{
  "head_dim": 64,
  "norm_place": "pre",
  "positions": "rope",
  "init_std_o": 0.0,
  "grad_clip": 0.5,
  "batch_tokens": [16384, 32768, 65536],
  "seq_len": 512,
  "doc_mask": true,
  "dataset": "wikipedia_en"
}
MLP neurons of a small language model. Each row is named by its layer, matrix (down: output weights) and neuron, and shows model dimensions 170-340. Each number is 128 + 24 x the weight over its row's rms, rounded and kept within 0 to 255. Numbers have three digits each. A neuron's up and down rows have the sign that makes its largest values positive.
A block is one neuron, or neurons of one layer that tend to fire together. After each block is what it responds to, as a language model described it from the Wikipedia text at the highest values.

L6.down134:129120125119113089138157122121126154152123111179125127110102151138115123137137153152135119109149115151121095130167129111127168114119151128113124162111108114168157148159151138114131130162090104158122130130134160112119111146124166118163118132130158092114170102135164114195149133179136150144114136141185137130144150147170130116131115149155132141108147113142119169091095120146135138119112135083138153142112111158117148137115137128112106121147155143131087090121168136124164166120118136131121163102134112137139100129131
L6.down140:126163153120194158118160076138116129171099077148086109129159137115112136133134150168094136139150088101145106110114115127109141150082124127129139151096155098206124123126145144130107110119171123098128114131134122130119158143156111159119110117165112128116095137114127152083112124101103130118124121142134131134142133152123126126099141111142121133181186141152127177176090092143135137134134107143129152121094134135107158130122100123114101091158119129124116130107138132066082141124155158138126125122142146157150113097138
L6.down1015:122112126132139114134087167158126093131134102075158127132137113108108081101157153123125074126183145120143139105131128088097123146121135093110102138086166153140112133155128115113130124161140131137160100104120136173140117115121091161111102136110115149134120091114109151101151136138163112152128097161120125145148170154141141093138127156085113099140128147140137157125078070124140128116148117105170119122081132147125148138147082097112087110140138160156164165123079091095137129171164134133148142142164118121130139100147
L6.down1306:144108100141093147138134162108130153147137120148095100050153111155130107121153156153131127156096142134127100095108147181169140065096154138112106113155149115199163119119153145136156132120121107125147157116100139160129147125113068121128119119086137093097122127122155141144158114125106113146133108129118112136115124151171126106124155105134145147082129094136101152165152127152142099170138145147100135146139136154073136114129110111101142087157127145143137094093153124063140129145131113146127156125119124134107130096148
Word-final pieces completing military or technical terms, such as Submar-ine, Fight-er, lieutenan-t, sold-ier, missi-le, plus model codes like F4 and LR-105.

L2.down840:171123103152110162138126093135120115151078150115106141122130119116099105104109160097141138144109135100128107163088176163142139116150089158142101099107115135105159129106135165129126114108129132179131151150154113115164141134127157160140101152137123147114108120117140118117143099128142139148118129121102118143107167110113154118130101132154143158117146174093135151092135139118137145079164107092124098104131137166152124118119182134135141094132126147148111114114092096171152126137085138171144119107140143124109118133134
L2.down1052:148085115154139170125173138137167079160090123119113117109166119094136140114119136106143140134108138121147140131135144137124129112155137170151140094093147142116133135183092116178096117149134083166121171120127141125127122140115111133150134119110047091090071105085114146143169121142133137138109111083140169130096108102114157107166135125096127151141152113146132147122096120144108110115134088175129136148125123137135130089098153130116120115156117161148135142146105166111133116122137124127157123166139128151108128115117
Word-final pieces of transport and machinery terms, such as turbines, Railroad, aircraft, helicopter, Turbo, ships, plus code-like letters and digits (SOHC, 26R, 07).

L6.down260:158141129121130125122158154143133148146127146136092165111149117117086150141153172143146159083065119075095120148090117132150126107160137125159077137098151128150155153125139134116110125106103088128102145154121124104155132135128120105113078126090134160114107111155147114108142119162142162095121135183143135087123128089137148112116137097148122125168109126132169106148169119137097185133140121103127115124121142115146158123100084157124096091138157125142148145123183157079158134166149093080109126097117153123128140109114
L6.down749:133142149139113108137126140163163179123195091098155128060180130129155112133135111084138132128130139124163158122127108137097133119139092154127084121124110124135121090147130103132119148105154118170126078146115176095145158113107137132106124120113116145137172145087112150098114110121090116090073134150137160106127118136143107107125115131114111165103156098135107118134094114122157128158109132100095157150177154111152102160136137136098091123144112164146094120113093101146111136116098158161113141158107157133138097086138
L6.down1055:087132130135089150107163130080137112134139138107143128162090121150162132174162129165199173114119180106130157122138114136152125165133113108143151100140130173142106144081133117171106104166147176124145140086130177104136127099173115111146110087142125112106117148115138143108133099124137108133115173141168101160143096132110128075138180129099146138149135112125105111127120144141097104152111159139154129167137092165096094104115136172121144130134116127114157129088123124145150119145164164101162133169095128111110133123139
L6.down1148:121140150145116132169092127122162177116111136156178099159118140164137092100137093123187113111136096153147145121155125102115156112167177120135124123142156134117136117107169159137141102121096191135125137159119148104159133099127141145101139109147139147170112109116142123174085141097149110132137120185137144113132093124183113121140128139140113127126119129183074138112119101123122125151124124153098105118108135160113122148101154075167106086152163138156113142130106144171072152115151118089111171107139115116158098125115
Number words, articles and quantifiers that start a counted noun phrase, often after made, had, only, such as one son, eight appearances, a bye.

L2.down20:114110062128135133122118112117139103093117111121104144123103119114098116142112112112134138167172073156150107135124116109127120141143097153176121107167113142109163141127131145126108174133124064129128101138126106108183108190196109119143090132090145143157142125116110120140140104142161165110083072098176138135159115089135130129140154168154131091119143137095122108093170149138165137134123125110122123171160119132146170163133137174159137122084122131140135156150120087081142157167144140121142166147120128153098144071103
L2.down957:143135072128115128125122114118139114080127122087131152145103127134078149121084113131119120139129175118126157126149121102163126100135122120141122168102104151122134135110114092111169107124114161106155097130093153082130069128149126120132125143062114117109135124122160139130142169081144131123106131119130121149115125113107136150092144144170086129119149151132153156154157136113141138101137185156051110113105113161135121158108111155139146129092129112160141145117060123028115139116129124139100126111146126151158108130135
Later capitalized words inside multi-word proper names, mostly labels, publications, venues and titles, such as Beat Records, Houston Press, Kohn Gallery.

L6.down282:082121124163098096110138154125139126154155123140150129109138142114084115130106184072120120158109102106123110134105120114145123171117124155109127137101156089131120114125095135136122151110154146117095157152113148135126118116167113112115098123116138125153103119126112192146132136128132087128105163115157135113146128110082096145108140160088150100108118136144154105193119124150117122129124095151148144124094137122135121174101113125123122134152120116108153094125131147140070127165066129113116141125076101125078126133126
L6.down371:115132107119138130126189074181100143124142125110154106092132119130124165114151102115138124097135130113140136128146119121123110160155088131106120112144124098103124092177128138098109158155112151104140110160132089115081095177171107101091162180145102115110097148091122125144171135126186127175131119158139099111143113096161100158063153141094127131133119157125115136145137134125084110137124141149110140121143123157130125167138104136099121176117126104111142128119078101147137131158134126164123138134134128135121151121121
L6.down495:118131133136137105105130007090127130138128122120101109076141140105111177087122119118119115111122163113144090158145120138128121163157116123152113157096113142092123161100079150112132140135139133102146142153110172143134119125107113135132172123063185150178119121118132143157133167114149125207069116089135102125138122127125128109107141150101114138113113154122130145115117137112177113141107149095131123131116118147112106142121155126122183154152153131134133146130151104094155116129100075124128140129105146117132140156120
L6.down612:171111130145124113135089161133113118128130082133143121153123143112132137116138132148157134129130188123159136115164122140153098139153100135136102134116134126126085118110150119141151152110136153123159137173158132153160158104128134145102132083121118113143152119112138132141125138128131118159132162110151132109135102108085130156163125119143131124096128124121128121125098078109117125148097116191077125188134088085133116113146145100164152153127111101160109106119108147136113145128153070116112176133137115134109127136098
Opening quote marks and the first word of quoted speech, often "I" or a contraction apostrophe (I'm, it's), plus possessive apostrophes (band's).

L7.down42:169112136112150148131099000146143118117134128125110137135135109169086095107132110162142124167164177157126098130111139081125123128084156122085149154113108147128160139143139148097105160108130117121105144153134121130140073160110118103121097142111123144120139091132145114127117185144134155105140135147135160132131123144137150099111159147147114083123111126104142149128125158100130153111124121136142110112129114139140130121134149097123110118078103165154141139097111122091154094125139119112110132129130139154105104125110
L7.down221:114151086076158153065144123108140121130111114123113158132117151140095114096121110170151144109173135138134109120112129122120100115141159102128147164161139156104092140149117098153136133089155152109133109110108092103108099140145141112129118093108099148144105160127140119126145118108116118149113139117137146140064125123112106074176106141107066117111093149136076131146114122101115087127118150116115104119091102137098154144157133132130117147188149121135150122125109083100114123112146129146123099152121183087172123133109
L7.down428:136116122136146121113129000115124142166155114114116142129123131117086131137096134143139118110092144118107133104116092107112136118111145105103123130104129167111089121142109149135126143127140139137122108128166112100111134115170108181153129132090098138176143126119159130106100131121118102097078128145103110135149093132108108117138170160121108092119113132135142106132162110152143134099108162138130118151142117113117109135140112118095119146089104134149139134115132125038158133130118130078124100149116150140135100106135
L7.down683:144138136127117115155114147131112140077075116096145110105139109137169144111132133117140127121169109108118142110132131119126113121098133137081099146139139096100113129132104120112151113172138078107129128140138133136123117145150102128099101150154143177112154087096112116135152151109103089121126132134135098109134124132134144156123129119074126176116129103142097088164100114100115108096183090114144123160099126104081110142139126130115114113139147123145135161125106120129170174106138104134121166174145157095124131171106
L7.down836:110127131138101149093151217163144131095107115127109136162157135131131102129120119088137101103103140165125137129124131087134127152118148134091163110146140121097115124125113093130144172106117099103122155116118147176141157164113124106135150158129132125145134068133121139119150092112095105149155149098156115136129146164133134156170106136103138185096115125143123118092089142040147130140168115115108110107113152138114130111107116150133137144118114075098138155100138113126109139115141108161144094119141106121186152159123
L7.down946:140119141153139137110160097101091184123120094124112102118094123131123140100120171166113126127132113132127162136143140098133138082093165118106164195123122090196160129139136114093106133112144182121131113126101120133133112166119109130094121090095102148115116098129098155103124124122149104145118152118109183173134108118153102132106112139137119126132128098153113079143099141113128139115130133137136112155138126130146106104122134180102104145108166159101113110178126110070144138137129138131110156162143134147108117090108
L7.down1063:136164128165121122128122128131139142132105095119113143117119136132162110135119148166137144109152128102108113080148100135130142139131126158170136113083137151113143120124116077141156097135064142114148110154125118128143157139116125168139111128135168138132130134101128115108130128111108127100094088102126135075097076116085144141113151155134178132132125136141135143134121142115091086098102131139096147067113101090116100108138141179110150163148144127116131129119144107161138135177139173110152158145126138178153162081137
L7.down1311:104113119127118108121137126141077147133147146116166147119143118114135099135111145136110135124101121119139085094099109101121118148102135120100119148093123107140107135105132093109126112124105119149111165092074128097113118149144088059115138127134137113124105112120111126160152144133150114177164098136101133136126106154116131145193157144157090113139149118147086159108149100120123142122153130110161139060090107129111060168119143167119160133094138113120116118159074171175139117144087108144086102099163149151167103145128
Words inside quoted song, film or book titles and quoted speech, especially "t" in Don't, "I", or an opening "The".

L6.down104:135125129138091115106109099177098168104113161106110115153139138143100097137136131115077131124146133116117131104162113118120147131157095158138137095121131161173139117096165131131124133132119137114146129095097117143152141127110106167174083113170115146079139147163122171129104094151109142129135136137124159093109189143091153112151156115112194145111132110083151128145137106140112127151106106116103130112135146104100156129120135144138129130138132156104119143112133134119135153103120140145137147139151103140171127059160
L6.down449:095165188170145118134143136133114113142145122161143166135106149115108138119139118191102136122144140147107118097115124116124108126129120148137144128100146122161075131158127161091102105150134164142159140143129126128127133084122120112126144125114081149132127108143109118130114131158123092142146106084164134136158116134123113167155121114148138122094140150133132106152120097171114127116136127093144079144151120162095150136181112084112171115199107109174148104169095105127094148139158117120128160129127145120099119143144
L6.down721:114168118135152075127163131099150120175177125132137122127187137114126149122145087112204141130096147170121122151112122099193123145098131153100150179138098125173122101104135143092119147176139170165149169125153114100130151133144130117137076115143103156156145106114145152099154137176149144150146156116134123111126125137150156174143103143106150142092119144127108088169104137112141168115145140123108134132152116139105120137108148132152132120108118112134141132193127101090141129139144130117083105097163110152156120127133
L6.down1310:134143135128110154116159055133121093128139133143134135103107161106145135154122116099151112164107107114082153106156161097167151140088162141146130068117112143140125140108154160150151102155147161095102104181133129127120109127108158115131103145093097104142134121087123134122108171158107158136133116155099106133132132118166119142097116116149112124111125128103119135129175157109158118145172097136087119174173098146123102117177101127092106077155111144133127138130109137037117120124094112111116104149116143152103119133138
Commas and "and"/"or" joining items in lists of three or more, especially just before the final item: "Tuberculosis, Epilepsy", "Scopas of Paros, and Timotheus", "soccer and rugby".

L7.down368:146108190138177120141124164151097176133150035124141137086169126133146142121143092090126131122114171126130149162148141143098143162129098123106104117135091138111169138116135161089103133132126148095144114076131101122157152124145113137134086098140117191104135145185130127172105134123156138131127115147119170143121119126118150084132108135082103168134159135126150112147155120152108143140150137105109142121125159117134107080164146148148161106122168158143098153124145155158114146138101131171112167126144138108086122099121
L7.down440:126120174096119121142122076141084125119104085127102137119127145142146152106120119099158132122125106121100149077134122118179162120161116129121146168154146129140153162145117158126126127133141149149149129132106168108124161105142120123092143120140174107074116193064121156098153120116157120105118133131147110090134123150173143115077140103117161132111112141152141154161116093075138123167154120134162161096114109169101105159108100130129103158140145120133148147191130108165126123127183127143150115147098137149127143138164
L7.down625:105171121116133129147129108125145151182159099141118132146128090140123093154110116133153186144145160069150108105108139163157087130114146155133148090119137142125150139127123133157175128145128138125136149087100075110148133071136140103149118152121149132106160127072117140117065113105144134129124114156152110139103158112112132193132103123132107096127135160094110127133163113162144150143166148132143119102139146122094163128126140142098173115157139128151109105127166121082126090178095142152086113100120151090156134133134
L7.down751:145087140135133119139112140143175118122144108120117162137133132134118128170150112086121123152110119091114139077190123093157110134192144157120136116119154101165112131143174115129148137121163150110086132131110125128106131126132132119160101085109109143176156141103178142102113130132129107101139130144152128089198137152099102124112123142138162143122165152122149124126105112170137129131121156112125122099111106152123100118155141162120142119135127144138095117118143133171106132180087152146093174099121168132072170143137
L7.down835:171155138120125091132047150121114125133131104146163123135140127164099114131107135118130119141181114178167150140162134139157128121072150124112090158123118173144114130141182121107110152217116155139131093155105104133176122139169118105128106134120124089133168151132157183130121139130126101150112134099091132131136135130129141103173185151129134167106131120138166196132147135101104130134126132173127146139136148145141131120122167116115151135100136167131130149155117117174104159130137121118129178147134132117130186119161
L7.down1010:196113149143084145119118086142090135146134118153119088112152134139139135129132113085091134147076110160113136111165124185145182148158121112158137158119123114155187163115152128122146140136109148119174103122115104117167169117157122132084117097124175116134141108120122152118170129124140119123086157142151129163070119136118110069153149134121143126094095103140166081144148140144095121117159119132106176156112128156139105142157122138141117137131124160132106163137106145169151111138166136174135129155160105162129110134133
L7.down1014:150172151123128071131132114149087114124134136122122141124147157131111108073171112091101097137120123118074163114142082132140102130151145110139085124092168138080093153102152105131159127126106097134140121136113144144147126137096146123118129150112110113122151127134147108134161114141198153136183148116119137122089141111135141106083133156171112119127116120161088133106101130145108109151122121096109126125139128117107126154163116103093170099129162107111129116157137166155142129126144183130106139148119113168094129145136
L7.down1197:144159149114153105116165086094081168167121160129072131140128122103102093140123100134110148143130132082153148149150156140106113119117095127148143141137158091120191115139101137143109106113113133151080225132113133097151176126115098130117129133093133110097132121129129141108124106154133127143133114163124138139166156136148130115136171095111146122129174156088094147109110111102149122144119124156110129116089107136134117133115128148120125145171114119178107168078120141161133131150109105165138096131098084133099144137133
Standalone a or A tokens that begin a longer split word (aerospace, aerial, Aidan, Aalst) or act as the article a; also rarely "ti", "the".

L7.down113:119110140147129152110172030116101139127112134119129083099161127158085123137152117107137080105131126136121111113147154133141136130128094126106126106123135143144120127149124144141147133157154127096126113177138109150134166114099137120121109117167126121175098100121149102125113120125119140147102130111095103121099126120100142153124143137188140154159121139111115152118112084180124090112095138142126133124126129143133125155100134128166085096074159105147090097164114161011148111140107121148147107098146102163164121128112
L7.down256:156123171077123122134116134138081117133153098109159125119135158098119157136121101100093152133090143140106084119105172110106100129084159116089102101152134142148060118135143110124125092099107118141082159098103128126095123167085125110186107147156099165109130097119126117112112115095114137100136100108116136112124137106122142130105143130147117118134133101105156117139122129144119140130141114120135094148097129128120110140124074094141126127116161133130105100117092121101074148152122119146095114157114133128122152115130
L7.down675:166130127116113071118177151127128138098129121187104116127133108152152151119144120101148078130155135096132110130121094145111121143115114150103091143148118140112114121105103141063139141140150037147169121133103128113103120133129125131108130145099137123106144139170081114103124103115101149144089127132126150142104119126124156093061102161124146147107133152112121125137070116110140126140126170094113106140157107149123147095158147131120133087140109117136135176144138139083105112151121142160106157148156153137130107170119
L7.down736:117118126133106124145126165099087134150134103142131143115109136116128156108133153137134141176079127125173130094103110145146164163120125102081132110128092127127122117085085120196104088101109099136137093097142112140124122092146102097139104103125157132140116140135159065121143117130146176102097157091132172120150123120165112098152187129114133098103122156121109158119105126119128140093145100094094129111120162125141126143089066104101116133092132118100127100129132151175122097140121171086128147137167129164127129132120
L7.down802:152061119118110130116170055074144140119139129105096125170172088108121112125148121114121130106166138131113137094110114123144112136148101198128111119105124124122163145112123110141130138126144140156120121177120106106102100139141103143149128104115082145140148129120086173110113113138122139138109113128151181167107134092077166119087111116098113133140109116166119149116097158145096155136097140172117112143081129149132118110122090137104114119156109126127153144096121140069104098096148120159112159158119142153179120122133
L7.down928:149141107130094152100143130174122139115102151130138090129156096122122140115155137145118137134071121144113139112121146141096117140126127113143146099129137137086098095156137111121127119056085120158097135133166134120147063092149153139106092171133101201140159087132129132113122106148124108133109152081185075166130122123128127145144137080180123137119146113155133107087122132143107142110154144136171097121100189121097140122140133080107129118161110119112138164136148108124128160152139113131110155108102119116163143158149
L7.down1145:135116107163112138132147167158121109125132147134154183134129142154120164107193070103148122175176131197139141173086119084133144122133147141126130131140075144117166128119139104125108127140095088103130154157142158116162119165135131154149125135142114167146137137115107136138141110169134094118129102137127150156137159112116117155118125154120115132130053130147167119153110111067088097105135091135126102164087125183112114093120119157160096112125143140086109093123148122123115110128149136137145114134105120068101102121107
L7.down1173:146128123088197112178138133146100097121150082157118103120128168139167097124128127098152067173107129173104144153177079139130136121138131093128101115122140131134129161114119160131115184129131137150151112136151114122114106079131142122125146180109102091123106158113129166122129156100081141135173121167127105108107132138102164131114118133132124136114138134137138132081165138135111118157161139109114125154162123145118157120151120034110139163116135144114150159129127145093130152124122153133095145109120095135134086104147
Tokens inside technical spec text about vehicles, ships and aircraft, such as the 0 in 2.0 litre, a after powered by, and the -ed of 5-speed; also numbers in data tables.